{"n_layer": 8, "d_model": 320, "n_head": 10, "n_kv_head": 10, "head_dim": 32, "d_mlp": 832, "activation": "swiglu", "norm_place": "pre", "init_std_o": 0.0, "init_std_up": 0.024, "optimizer": "ademamix", "grad_clip": 1.0, "seq_len": 512, "train_tokens": 381000000, "dataset": "wikipedia_en"}
MLP neurons of a small language model. Each row is named by its layer, matrix (gate and up: input weights) and neuron, and shows model dimensions 144-207. Each number is 128 + 24 x the weight over its row's rms, rounded and kept within 0 to 255. A neuron's up and down rows have the sign that makes its largest values positive.
Before each neuron's rows, "fires in" lists the words (lower case) most often at its 100 highest values on Wikipedia text that the model never trained on.

fires in: "with", "from", "to", "of", "on", "saterland"
L2.gate689 [108 119 133  93 129 136 129 164 130 144 115 127 128 148 114 152 100 125 139 157 155  66 123 106 151 100 112 121 133  92 137 126 149 106 130 164  57 100 139 142 133 102 127 106 102 181 114 131 118 122 121 126 137 117 124  96 102 151 128  97 140 101 118 132]
L2.up689 [176 154 131 124 132 140 115 104 130 119 125 126 128  79 123 108 158 133 113 112 115 156 164 147 129  60 127 124 143 131 139 119 115 131 189 148 125 131 153 149 114 152 132 112 108  97 112  82 139 129 104 125 134 110 129 117  84 154 122 130 145 122 125 110]

fires in: "2022", "2023", "2025", "2014", "2013"
L2.gate384 [128 140 136 109  89 150 115 161 110 139 126  74 147 178 122 133 113 134 109 155 122 149  91 195 123 139 130 122 103 153  85 113 124 162 105 131 147 135 102 110 144  96 121 121  67 106 137 130 144 127  68 144 120 116 182 136 180 118 126 154 187 119 118 103]
L2.up384 [109 132 114 129 121 138 118  92  71 112 150 139 143 179 133 160  64 146  89 145 107 136 134 161 120 120 119 131  93 106  72 125 100 123 110 107 141 138 167  92 129 116 136 125 119 169 120 160 120 158 184 129 147 124  94  57 134  95 131 114 129  93  99 112]

fires in: "at", "to", "of", "college"
L2.gate799 [120 110 134 150 120 122  75 101  82 148 174 130 163 118 105 100 137 142  89 138  94 151 173 110 111 105 124  85 120 151  99  94 134 145 139 104 128 138 146 170 129 126 148 116  81 119 106 128 145 104 125 157 128 149 113  94 100 116 139 119 103 155 133 129]
L2.up799 [144  70 129  98 152 129 140  89 119 103 127 156  93 136 107 121 121 151 134 154 155 120 170 129 128  87 132 131 135 152 115  97 134 146 159 160 105 136 157  87 109 154  98 153 110  95 149 183 100 128 144 103 113 146 147 102 166 108 128 107 137 138 140  77]

fires in: "on", "around", "of", "the", "at"
L2.gate711 [131 116 128 163 118 149 130  73 115 202 109 134 158 149 124 100 128 119 120 151 164 151 147 147 133 102 155 160 122 102 116 119 129 168 110 140 117 113 153 142  98 125 110 137 115 103 122 125 127 129 126  89  89 101 144 104 128 106 162 109 121 110 126 124]
L2.up711 [154 108  82 140 148  98 145  73 132 141 198 122 133  96 133 154  96 132 137 150 132 131  95 124 140 138 110 152  74 134 105 140 164 137 159 152 135 141 120 125 127 107 127 130 183 160 176 136 131 155 139 133 111 159 105 128 124 143 170 137 139 168 137 144]

fires in: "of", "with", "some", "several", "to"
L2.gate629 [122 145 133 139 142 121 142 129 125 107 155 136 127 176 146 123 153  96 142 121 168 136 103 105 140 115 104  66  88 159 126 177 171 136 116 125 115 117 149  56  94 138 117 102  89 141 110 108 145  99 142 129 158 124 133 106 129 137 158 136 139 188 136 144]
L2.up629 [119 146 117 157 149 113 124 114 135 144 186 184 122 124 146 118 181 122 131 115 195 145 162 141 176 157 149 118 138  85 131 114 132 145 123 170 121 139 109 114 127 178 157  98 133 137 138 114 172 111  92 105 127 114  82  94  93 126 154 135 144 128 138 157]

fires in: "in", "at", "2", "on"
L2.gate731 [110 132 102 146 140 146 124 107 106 100  97  92 139 140  99 116 154 111 130 128 159 142 148 122 150 103 126 124 147 153 116 127 123 132 165  82 150 142 107 138 150 140 123 128 109 116 146 115 123 143  75  88 113 112 129 146 156 118 136 156 137 119 123 133]
L2.up731 [131 125 122 130  91 126 145 135 147 118 134 130 123 134 112 102 119  88 100 124 117 189  98 129 105 107 141 160 116 188 114 144  92 138 123 134 113 163 121 149 117 156 130 104  81 132  88  86 152 107 154  98 105  84 153 116 122 165 137  97 124 130  89 119]

fires in: "as", "in", "at", "attended", "on"
L2.gate106 [ 89 118 123  96 172 185  83 165 109 121 144 134 135 138 111 153 152 124 115 146 118 129 157 116 141 120 134 135 156 123 132 141 129 132 174 161 110 142 134 105 147 145 112 131 132 113 105 146 107 106 104 119 141 141 141 130 143 134 131 141 157 130 137 125]
L2.up106 [ 99 137 106 112 160 166 117 152 104  89 113 111 102 145  97 170 135 119 143 129  53 130 129 137 145 123 104 127 127 104 124 117 140 137 117 167 128 134 156  74 176 135 116  95 129 163 117 134 118  89  77 107 100 139 157 101 143  92 113 112 145  93 103 161]

fires in: "under", "following", "with", "from", "without"
L2.gate626 [140  89 118  94 158  91 167 110 154 132 153 139 134  52 134 123 104 114  93 103  92 139  93 148 142 122 148 153 143 146 136 145 129 138 135 101 116 130 136 102 151 117 100 115 112 128 138 112  96 125 136 111 120 144  95 149 116 152 126  98 158 110 131 157]
L2.up626 [138 165 112 133 117 134 141 141 147 131 134 107 184 143 109 103 166 161  99 165 119 132  95  80 163 139 133 142 115 159 109 157 103 163 114 148 125 147 150 140 116 168 121 103  88  93 112 119 124 130 136 156  92 141 132 125 112 106 115 150 119 132 143 106]

fires in: "that", "on", "for", "to", "november"
L2.gate205 [128 175 142 143 103  91 101 192 165 142 156 158 112  98 125 102 122 120 130  83 117 148 122  92  95 117 179 113  89 102 124 156 122 114  70 158 131 112 159 143  96 133 122 109  86 141 147 136 178  91 119 116 185 166 108 112 147 123 129 145 132 139 158  89]
L2.up205 [ 99 159 105 117 118 118  86 136 119 161 107 118 111 103 160 121  88 132 128 114 127 109 150 123 135 150 154 143 132 151 116 173 136 113 115 126 136 171 168 161  99 111 174 138 140 130 154 134 154 168 165 150 149 100  93 132 114 136 127 182 127 128 154 157]

fires in: "is", "thrombocythemia", "item"
L2.gate548 [150  87 147 117 129 127 154 135 112 117 123 111  95 115 139 143 147  94 158 131 153 137 136  93 154 157  98 107 148 149  98 113 143 118 115 126 131 143 112  90  97 131 102 121 131 138 166  91 114 157 162 117 157  91 137 116 165  94 125 115 125 103 143 144]
L2.up548 [112 120 147 103 160 145 142 119 115  75 129 130 104 117  91 131 156 112 120 150 123 120 115 162 111 119 159 157  97 147 113 107 125 127 110 154 135 138  76 101 127  99 126  77 123 128 136 161 141 102 151 120 135 125 151 104 129 101  86 137 117 127 115 158]

fires in: "by"
L2.gate501 [116 111 161 122 116 110  95 114  97 160 147 187 109  91  83 112 139 163 134  91 108 102 153  65 138 117 138 108 151 166 121  98  94 126 128  82 146 157 131 141 123 124 162 141 103 126 102 129 156 166 119 132 130 135 122 126 131 140 135 132 156 121 156 145]
L2.up501 [115 121 127 123 153 116 119 147 119 162 136 140 150 112 133 123 103  80  84 108 161 159 134 105 142 139 152 140 167 139 159 141 177 133 122 146 120 167 128 134 137 134 135 156 143 172 120 128 128  78 113 155 138 147 119 148 101 146  76 167 126 152 123 116]

fires in: "2023", "2019", "2018", "2013", "2014", "played"
L2.gate475 [ 86 141 146 135 142 151 156  73 113 107 104 111 150 139 142 132  85  77 115 146 145 112 144 131 153 131 118 154  80 149 151 134 109 127 111 108 127 117  86 144 158  95 158 149 138  88 158 112 191 114  83 124 125 127 127 138 149 158 119 128 130 115 103 151]
L2.up475 [128 111 141 128 118 133  97 116 138 138  89 116 122 153 124 135 177 100 110 147 136 150 101 155 112 126 120 115 116 114 148  97 174 163 157 105 108  62 126 127 139 131 116 118 139 131 109 135 118 127 182 114  98  91  96 129 178 134  82 123  88 139  77 109]

fires in: "from", "of", "to", "t", "after", "than"
L2.gate123 [141  94 105  86 114 149 134 175 159 123 145 140 148 107 152 127  73  80 134  67 159 146 110 158 119 123 141 162 114 138 138 149 132 142 122 129 123 114 126  97 138 153 144 113 119 130 111 127 147 131 111 129 132 184  62 125 138 125 114 123 135 135 109 124]
L2.up123 [131  91 103 151 118  98  65 154 119  97  88 120 144 130 137 123 149 114 141 131 142  87  78  87 117 159 145 125 101 116 109 109 135 117 149 130 113 109 138  82 151 149 101 109 129 161 161 118 153 164 121 101 156 130 133 149 156 108 120 121 122 159 160 145]

fires in: "as", "in", "ksa", "cíosóig", "at"
L2.gate690 [115 114 122 107 136 134 129 120 116 102 125 124 165 131 163 121 131 138 135 164 129 151 148 151 141  87 120 118 128 118 109 184 103 138 146 103 146 118 108 138 120 151 102 120 161 115  87 106 151 110 106 175 145 135 170 110 158 168 106 152 129 130 107 137]
L2.up690 [137  97 104 125 158 137  96 129 108 110 168 134 142 136  89 160 151 106 122 139  93 126 152 147 133  98 109 116 165 129 117 111 123 171  93 127 110 114 109 109 124 167 139  93 136 130 135 116 151  90 138 127 100 118 111  80 169 110  95 111 139 138 113  76]

fires in: "for", "with", "from"
L2.gate817 [144 143 137 111 106 128 148  66 107 158 134 146  83  81  79 148 135 139 133 112 155 187 130 115 129 122 131 122 150 147 111 120 116  64 190 138 108 123 126 157  96 108  72 190 125 148 153 111 119 111  96 101 122 109  84 122 126 132 150 110 121 137 141 145]
L2.up817 [101 197  83 120 127 148 127 130 134 129 114 130 165 153 149 124 121  84 161 156 130 135  99 156 133 102 138 148 158  87 148 178 158 109 126 120 122 131 115 121 127 116 134 119 120  60 121 117 138  98 110 161 121 121 136 129  98 142 152 140 100 175 117 130]

fires in: "of", "to", "for", "from"
L2.gate641 [147 138 148 129 119 127 112 134 155 168 134 160 202 125 168 105 118 128 127 103 126 135 144 150 124 104 170 105 142 131 124 151 152 188 131 116 130 144 137 151 156 147  97 118 139 125 121 131 153 163 130 108 122 171  96 146  91 118 110 150 106 138 114 114]
L2.up641 [126 114 170 117 100 124 138 122 165 128 137 145 138 135 105 106 135  82 120 116 106 131 141 152 163 100 156 146 113 131 130 132 109 108 100 164  97 163 161 119 151 116 159 127 125 121 102 141 122 121 101 152 118 180 163 152 182 186 148 139 114 133 135 143]

fires in: "was", "is", "were"
L2.gate193 [ 99 105 137 108 109 144 115 119 139 125  77 107 158 115 123 156 147 152 154 145 187 153 129 133 137 131 108 130 139 126 127 113 117 111 111 180 142 154 113 154 114 141 114 165 137 184 152 141 113 137 133 128 152 149 132 160 140 150 155 174 121 105 117 106]
L2.up193 [146 107 117 177 139 101 135 127  88 133 146 134 125 152 155 107 159 128 145 113 132 165 130 138 160 109 111 100 133 112 127 124 118 160 142 126 156 119 113 146 137  95 160 110 120 149 111 110  92 108 172 130 155 109  91 124  83 122  74 122 135 138  61 157]

fires in: "by"
L2.gate496 [108 113 123 107 122 111 111 110 129 138 127 146 140 125  95 126 124 108 173  73 145  98 121  92 148 147 107 130 129 174 109 165 101 145 118 134 124 148 131 162 148 127 164 117 152  98 125 148 117 120  96 146 143 130  88 169 119 102 134 121 171 108 133 170]
L2.up496 [169 134 139 174 133 127 126 112  87 116 103  95 110 118  94 130 104 116 128 102 133 162 116 120 147 119 131 145 108 129 149 111 102 169 114 156 168 136 128 112 136 108 107 109 138  99 135 164 169 115 145 166 106 115 133 119 168 108 130 163  96  87  91 148]

fires in: "been", "as", "be", "is", "joined"
L2.gate163 [133  98 121 137 146 147 143 116 123 143  86 110 155 132 130 130 126 114 154 134 142 116 121 125  96 160 106 111  90 137 160 168  99 122 109 101 158 183  98 136 110 115 119 151 142 113 131  97 113 120  94 128 142 103 134 100 145 108 152 162 139 103 127 108]
L2.up163 [114 132 113 104 140 151  99 157 103 120 112 114 136 121 133 103 160 144 151 122 111  68 113 110  82 141 108 164 152 140 105 135 139  99 132  72 115 106 126 127 138 101 109 133 109 151 166 158 104 116  90 144 138 156 162 112 118 119 126 146 115 133 138 154]

fires in: "to", "from", "the", "c", "a"
L2.gate719 [111  99 119 122 141 132 100 125 114 140 118 125 127 136 136 147 180  81 136 152 151 133 136 130 152 110 118 129 153 123 148 158 113 153  76 115 154 131 186 131  97 140 129 128 124 142 190 117 182 192  95 152  96 118  79 102 160 121 127 150 131 133 167  73]
L2.up719 [100 133  84 130 138 130 162 133 132  99 116 106 140 105 126  81 138 134 141 134  85 120 121 142 105 119 182 116 120 134 104 132 146 118 167 145 121 109 146 135 118 124 176  92 101 131 109 152 137 106 156  88 167 140  75 138 126 109 147 130 135 115 129 132]

fires in: "of", "by", "from"
L2.gate169 [159 111 158 138 122 143 110 135 112 118 168 150 143 112 162 130 110 127 131 104 161 153 165 137 122 140 162 127 128 115 129 140 126 111 133 157 123 210 139 112 135 123 169 138 158 137 167 110 135 119 121 176 113 139 113 126 111 123 169 114 150 130 103 150]
L2.up169 [124 117 160 116  80  62 125 126 156 155  75 111 168 144 140  97 119  93 119 130 123 152 141 151 142  97 125 157 127 122 149 122 129 133 118  97 151 119 140 136 145  92 150 109 109 170 151 151 144 127 170 144 139 103 138 140 126  93 105 137 124 127 145 152]

fires in: "to", "of", "from"
L2.gate376 [122 150 113 108 164  94  88 116 124 108 148 113 142 135 141  97 111 118 170 153 129  74 156 150 176 139 152 158  97  96 135 152 124 164 167  96 122 110 130 161 100 141  69 136  99 101 130 111 116 116 120 146 128 157 119 130 128 125 190 111  80 101 138 105]
L2.up376 [181 130 121 110 126 124 146 118 126 114 182 131 149 156 125 190 134 161 115 114  91 131 149 146 132 125 120 129 128 130  92 170 152 188 137 130 153 154 115 131 111 114 136 107 126 123 137 164 131 139 146  90 143 174 152 127 144 109 141 171 172 122 175 151]

fires in: "of", "to", "on"
L2.gate409 [135 119 119 163 132  98 111 133 104 105 174 133 101 108  73 161 125 135 136 101 140 105  99 119 128 123 150 133 122 139 161  91  90 101 141 157 133 128 178 129 116 105 125  95  90 166  92 141 182  95 114 136  86 130 107 107 129  92 124 112 108 143 124 176]
L2.up409 [119 145 119 151 120 153 154 115 145 130 152 116  83 131 125 140 111 128 161 153  75 139 127 119 128  94 115 150 120 136 111 136 135 111 112 140 120 166 145 167 115 138 129 117 188 144 184 148 162 125 127 109 126 129 151 122 118 121 154 135 143  89  90 183]

fires in: "more", "some", "most", "few", "less", "by"
L2.gate274 [163  99 141 134 119  86 143 130 135 154  98 153  87 135 102 137 127  76 177 119 179 140 113  93 153 196 148 133 132 134 170 115  94 127  95 127  89 132 110 111 138 132 151 143 102 132 147  84 130 108 146  99 117 155  98 123 120 138 112 118 110 129 124 122]
L2.up274 [139 166 138 149 123 145 114 178  98 142 138 138 121 147 151 140 133 133  93 116 111 172 121 140 155 157 139 131 107 181 134 167 112 144 154  98 131 138 138 118 123 114 123 135 110 142 136 113 127 115 100 142 165 111 120 113 122 139 110 129 114  62  76 127]

fires in: "also", "important", "popular", "similar", "mainly"
L2.gate831 [139 171 118  94 143 115 138 121 140 118 137 124 112 165 111 119 151 129 176 156 144 124 132 103 121 114 160 125 136 137 110 151  92 102 109 112 141 130 115  99 161 115 125 141 139 104 133 118  94 114 101 149 149 124 118 175 119 142 141 105 114 136  90 120]
L2.up831 [122 106 130 113  87 131 139 124 135 117 137 170 149 159 108 125 145 147 168 121 149 140 116 167 132 150 120 173 104 127 132 105  90 100 129  94 106 181 136 100 120 115  96 145 141 136 165 142 109 162 146 139 105 103 140 131 106 159 120 140 126 146 113 121]

fires in: "to", "blang"
L2.gate333 [155 102  94 168 114 102 151  98 134 109 142 140 103  96 138  75  86 119 130 129 139  71 135 122 148 136 194 138  97 139 135 164 146 128 113 129 109 119 125 124 110 111 160  97 159  78 168 112 106 108 124 143 137 129 118 153 150 152 143 134 142 113 124  78]
L2.up333 [146 129 124 136 134 137 105 126 134 142 112  90 123 131 124 120 183 137 146 163 159 145 106 117 148 132 121 101 174 142 112 142  70 143 149  92 152 137 113 145 154 101 145 125 124 136 124 138 165 111 149 118 133 137  83 134 124 139  63 126 117 169 171 163]

fires in: "of", "to", "on", "2000"
L2.gate557 [ 98 133 170 105 156 156 122 118 159 110 129 111 147 109 123 204  87  80 128 118  86 110 105 107  97 127 133 111  98 126 131 130 154  88 108 147 150 158  91  71 174 139 114 118  93 126 129 145 139 125 140 121 131 154 152 154 131 102 124 123 140 115 146 158]
L2.up557 [141 115 150 123 137 134 112 114 155 145 183 162 159 153 153 124  85 124 140 124 141 134 112 122 112 114 166 155 104  96 134 125 123 135 128 141 143 153 123  71 167 120 141  98 135 121 111 169 131 116  75 105 142 148 128  91 106 116 109 100 164 155  84 129]

fires in: "in", "to", "through", "on", "into"
L2.gate266 [112 172 131  71  89 158 134 126 128 145 138  92 142 111 160 165 117 106  99 165 149 118 146 139 183 121 114 132  96 122 133 135 145 110 130 146 118 108 103 125 106  94  83 155 135 150 159 129 117 107 107 135 134 137 148 144 125 133 101 146 128  56 154 103]
L2.up266 [131 102  91 177 117 119 120 137 137 108 104 116 153 101 112 104 138 136 133 153 118 177  99 123 126 108 169 111 102 115 103 106 139 185 153 134 149 109 142 105 149  93 112 103 162 120 145 125 117 142 143 123  99 144 152 124 112 136 163 102 137 146 143 154]

fires in: "on", "in", "for", "at"
L2.gate56 [128 146 115 135 152 131 147 148 119 133 144  57 149  91 133 114  71 111 117 120 148 106 103 161 152 136 126 124 100 158 127 144 107 115 171  70 118 104 137 107 109 170  95 165 140 126 139 137 116 171 117 138 116 171 128 105 137 134  97 133 101 146 128 117]
L2.up56 [177 163 123 159 128 175 139 149 152 130 132  79 208 128 102 105 114 102 135 111 106  94  99 112 168 147  93 137 129 131  81 129 133 143 166 101 119  54  94 138 108 140 125 122 151 133 151 164 135 136 110 125  86 133 110 119 120 112 120 114 112 129  95 126]

fires in: "of", "mississauga", "du", "la"
L2.gate299 [111 140 139 125 109 145  90 138 102 164 133 146 120 129  82 115 156 110 119 122 141 150 128 165 139 118 160 130 112 133 113 134 134  99 140 121 119 158 173 163 155 120 106 138 147 162 137 128 103 146 142 138 116 168 150 105  97 135 115  93 127 178 159 141]
L2.up299 [154 125 115 117 134 147 107 162 113 119  59 121 144 145 129  62  99  98 115 116 130 181 107 125 140 164 162 147 114 151 119 121 144 116 147 146 107  87 146 112 118 120 104  90 121 166 150 158 163 104 131 116 133 114 134 101 107 103 106 134 137 166 124 127]

fires in: "of", "several", "many", "some", "various", "numerous"
L2.gate174 [124 133 159 123 143 121 115 142 128 121 164 112 114 131  93 141 143 140 121 138 146 147  97 164 139 171 172 118  82 120 107 125 101  95 125 113 123 124 125 118 104 167  82 120  97 150  83 133 144 122 109 133 154 110 129 102  97 161 141 128 159 151  65 116]
L2.up174 [125 147 104 126 134 138 132 127 132 104 150 134 106 131  89 135 186 153  90 154 162 121 146 100 101 151 151 111 117 144 127  69 114  90 110 142 127 106 118  99 107 134  98 105 110 105 124 149  93 102 131 108 158  93 114 147 100 152 119 145 102 109 116 122]

fires in: "of", "in"
L2.gate207 [146 136 113 127 136 150 118 166 133 177  85 121 150 118 109 104 149 137 122 191 130 192 157 112 100 137 151  96 175  93 152 134 142 109 128 113 106  91 125 114  86  95 154 145 142 131 112 113 112 118 143  94 136  96 108 121 128  75 116 112 116 140 144 109]
L2.up207 [ 91 120 108 182  87 140 146 132 140  89 171 140 114 119 135 176 170 142 119 129 103 127 154  93 133 104  99 168 132 139 117 169 120 175 121 148 124  97 117 166 111 112 116 105 155 156 168 106 136 153 137 101  91 128 133 111 154 179 127 118 145 173 119 128]

fires in: "in", "as", "of", "on"
L2.gate454 [140 165 111 152 114 104 117 154 127 132 133 127 109 170 169 110 131 120 129 124 107 143 143 132 144 151 130 148 120 162 133 168 121 143 157 144 154 201 156 110 170 110 178  96 128  86 142 156 128  85  93 109 150 156 113 139 114  94 146 151 165 106 128 165]
L2.up454 [146 138  81 147 171 144  78 150 113  84 104 116 103 119 121 155  92  97 136 120 115 138 118 115 179 143 137 176 134 171 145 156 119  85 148 141 146 110 130  91 149 158 154  90 102 132 107 168 142 134 116 127 117 131 143 159 123  99 155 124 175  94 119 139]

fires in: "of", "historical"
L2.gate64 [126  97 158 128 125 145 144 151 121  80 158 124 153 163 156 145 147 153 102 145 129 101 121 167 123 133 138 164 102 118 121 146 145 137 150  83 123 156 118 138 133 111 125 100 108 173 125 118 161 199 139 143 138 131 143 113 110 122 123  89 126 114 107  84]
L2.up64 [125 140 143 135 149 128 128 184 141  67 178  87 141 151 149 140 129 122 143 142 125  99 122 144 150 133 143 148 122 118 102 113 108 147 113 119 100 134 214 126 113 109 118 133 124 120 157 136 116 179 121 155 123 116 153 174 140  88 117 118 106 154 131  91]

fires in: "in", "0", "made", "of"
L2.gate650 [112 130  98 124 142 144 109 151 121 133 147 106 149 119 139 133 131 119 145 155  77 122 116 115  81 107 133 119 112 140  77 163 141 120 126 111 102 130 117 131 164 110 127 130 108 199  83 119 159 156 129 117 135 101 176  72 149 150 120 124 110 153 143 138]
L2.up650 [120 158 130 107 178 118 101 163 141 161 109 145 165 148 108 109 138 107 135 113 112 152  73 162 173 131 153  64 136 137 139  93 122 120 202 122 109 152 143 129 159 125 115 187 109 152 144 163 121 156  91 123 100 104 157 122 135 133 154 104 118 132 160 132]

fires in: "is", "field", "ridge"
L2.gate439 [ 82 124 133 117 114 107 133 119 133  92 170 149 121 143 123 125 139 152 139 116 108 132 150 134  75  90 157 153  91 108  99 155 120 115 117 140 140 109 130 135 115 138 109 149  89 119 104 110 124 149 158 127 137 146 127 122 122 143  95 140 157 116 117 173]
L2.up439 [142 109 122 106 103 113 115  92 156  98 112 165 150 141 141  87  95 142 113 123 157  99 111 150  94 174 111 152 124 126  67 116 163 108 184 138 131 148 170 143 116 113 123 126 143 148 176 129 165  97 154 104 150 105 151 136 108 141 126  89 108 116 149 139]

fires in: "to", "be", "al", "can", "or"
L2.gate401 [116 136 163  95 124 122 120 116 124 139  98  81 119 121 148 132  96 162 153 123 113  98 107 114 142 151 151  88 103 141 143 151  96 116 132 136 127 108  95 130 161 143 125 170 164 113 131  70 140 124  86 137 163 131 166 136 133 150 141 117 143 108 127 118]
L2.up401 [142 131 159  97 116 138 141 145  92 134 123 149  78 173 138 170 128 148 144 168  87 142 118  47 162 139 123 117  91 118 110 128 119 135 147 154 141 106  54 150 142 112 123 142 149 130 128  96 147 100 128 116 137 123 114 142 147 116 116 117 130 102 151 144]

fires in: "to", "5", "of", "with", "50"
L2.gate108 [158 105 130 112 130 102  82  93 104 139 112 147 100 105  99 119 162 157 159 100 127 126 115 111 127 114 120  92 126 136 136 153 110  92 169 165 142 152 138 151 134 137  82 115 131 118 121  73 159 121 146 139 115 140 156 145  96 153 164 147 142 153 146 116]
L2.up108 [134 136  73 159 135 102 155  96 116 143 176 135 114 118 134 160 152 133 132 157 109 103 112 150  87 110 133 101 158  64 144  81 114 125 169 124 119 141 154  95 126 145 110 157 130  91 134 112  85 161 154 116 127 146 129 141 103 120 163  65 128 169 131 135]

fires in: "the"
L2.gate512 [135  93 120 154 144 126 135 113 118 124 140 118  98 123 133 178 173  81 104 114 141 116  99 125 110 112 125 170  74 135 126 132 154  82 103 149 149 141 113 140 119 116 144 119 105 157 168 163 108 146 106 156 119 125  99 141 185 151 143 150 155 123 117  95]
L2.up512 [132 159 156 161 130 134 107 149 142  81  74 157 142 127 108 135 163 145 136 126 121  94 147 155  87  86 126 165 143 131 131 133 139 133 107 128 152 103  92 128 140 143 130 108 125 116 143 103 136 137 112 103 118 146 120 188 166 108 146 136 146  97 146 115]

fires in: "of", "group", "their"
L2.gate344 [113 154 122 125 141 117 136 120 101 134 132 124  90  77 112 152 126 112 116 118 152 104 151 109 124 165 125 158 146 122 117 108 117  73  84 113 144 114 158 150 153 110 143 150 116 128 131 118 115 116 126 166 152  85 121  86 134  85 106 116  93 145 142 151]
L2.up344 [123 128 127 121  78 132 152 111 116 135 159 166 119 101  99 137 161 115 103 163 190 101 160 139 126 126 125 116 158 119 114  68 167 109 120 128 169 129 111 155  97  91 129 106 150 127 128 102 131 141 137 108 136 106 169  94 128 103 105 106  97 149 149 131]

fires in: "to", "of"
L2.gate529 [141 127 136 144 135 109 108 156  99 152 122 155 125 109 100  98 127 135 163 121 118 119 129 166 110 164  92 151  96 139 114 124 127 115  88  95 148 166 131 168 138 119 185 102 174 143 101 153 140 148 132 117 135 115  89 136  90 124 130 123 121 136 153 123]
L2.up529 [164 151 114 144 126 115 132 149 125 150  93 127 111 108 114 137 133 167 152  63 104  97 115 139 145 152 157 156 158 132  98 121 121 167 135 109 144 115 125 115 151 159 108 115  93 120 191 157  86 146 145 147 114 165 105 157 160 102 115 126 138  84 168 137]

fires in: "at", "of"
L2.gate96 [108 104 135 113 118 112  85  60 127 149 103 128 111 133  90 123  99 137 185 127 153 148 145  69 148 108 116 166 173 189 147 127 166 140 149 110  91 129 133 148 163 163 117 162 110 121 133 109 143 164 119 115 118 126 112 159 109 149  84 144 129 126 115 106]
L2.up96 [136 103 162 155 173 105 138  77 116 143  93 126 104 143  91 170  81 146 179 141 137 106 167 118 151  99 141 153 121 171 136 101 147  98 130 116 118 151 202  92 131 113 122 172 124 132 109 126 128 126 112 138 140  83 145 120 143 120 146 160  89 125 154 153]

fires in: "as", "is", "she", "was", "he", "father"
L2.gate28 [119 138 156 128  94  86 110 101  81 127 137 131 139 113 135 109 136 177 100 148 146 141 113 119 153 124 137 108 132  99 112 118 122  94 158 182 112 119 124 115  85 144 167 142 136  87  68 140  96  98 131  99 149 121 120 180 142 152 166  98 132 139 151 168]
L2.up28 [132 111 121 154 175 148 133 117  95 128 161 139 127 125 108 136 132 143 112 122  86 106 120 113 157 160 132  90 149 140 143 148 139 118 121 143 144 137 149 106 135  74 140 112  91 137 138 136 125 147 182 163 131 145 156 154 124 109 118 122 136 138  99 131]

fires in: "career", "began", "worked", "she", "had", "started"
L2.gate228 [125 120 106 125  76 129 113 126  98 131 147 100 155 106 178 144 118 148 133 112 124 102 123  70 147  94 176 105 137 130 120 146 122 129  68 139 118 138 120 137  66 150 130  90 137 105 134 154 149 123 103 130  89 152 118 130  99 139 102 123 145 145 144 135]
L2.up228 [132 177 159 139 141 152  93 174 162  96 131 168 146 127 125  91 137  93 110 145 147 115 113 146  98 139 159 104 115 135 112 120 142 115 133 142 135 171 149 163 140 131 146 168 147 103 109 132 127 106 114 127 128 132 127 158 109 159 115 110 138 160 134 148]

fires in: "of", "in"
L2.gate288 [135  93  90 108 121 152 151 129  70 114 143 134 152 113 157 135 149  91 135 145 125 118 123 123 101 112 149  99 136 127 110 116 119 129  83 127 128 131 150 110 128 107  76 119 117 124 177  76 168 145 135 107 155 165 152 145 133 123 143 112 164 125 161 131]
L2.up288 [ 89 146  84 144 106 145 141 127 137 156 146 108  99 132  86 135 115 175 120 157 100 131 131  99  76 107 104  86 152 102  91 115 158 138 144 154 110 129  99 176  69 127 123 127  99 147 121  86 156 125 140 103 112 131 143 154 123 133 122 100 143 116 121 180]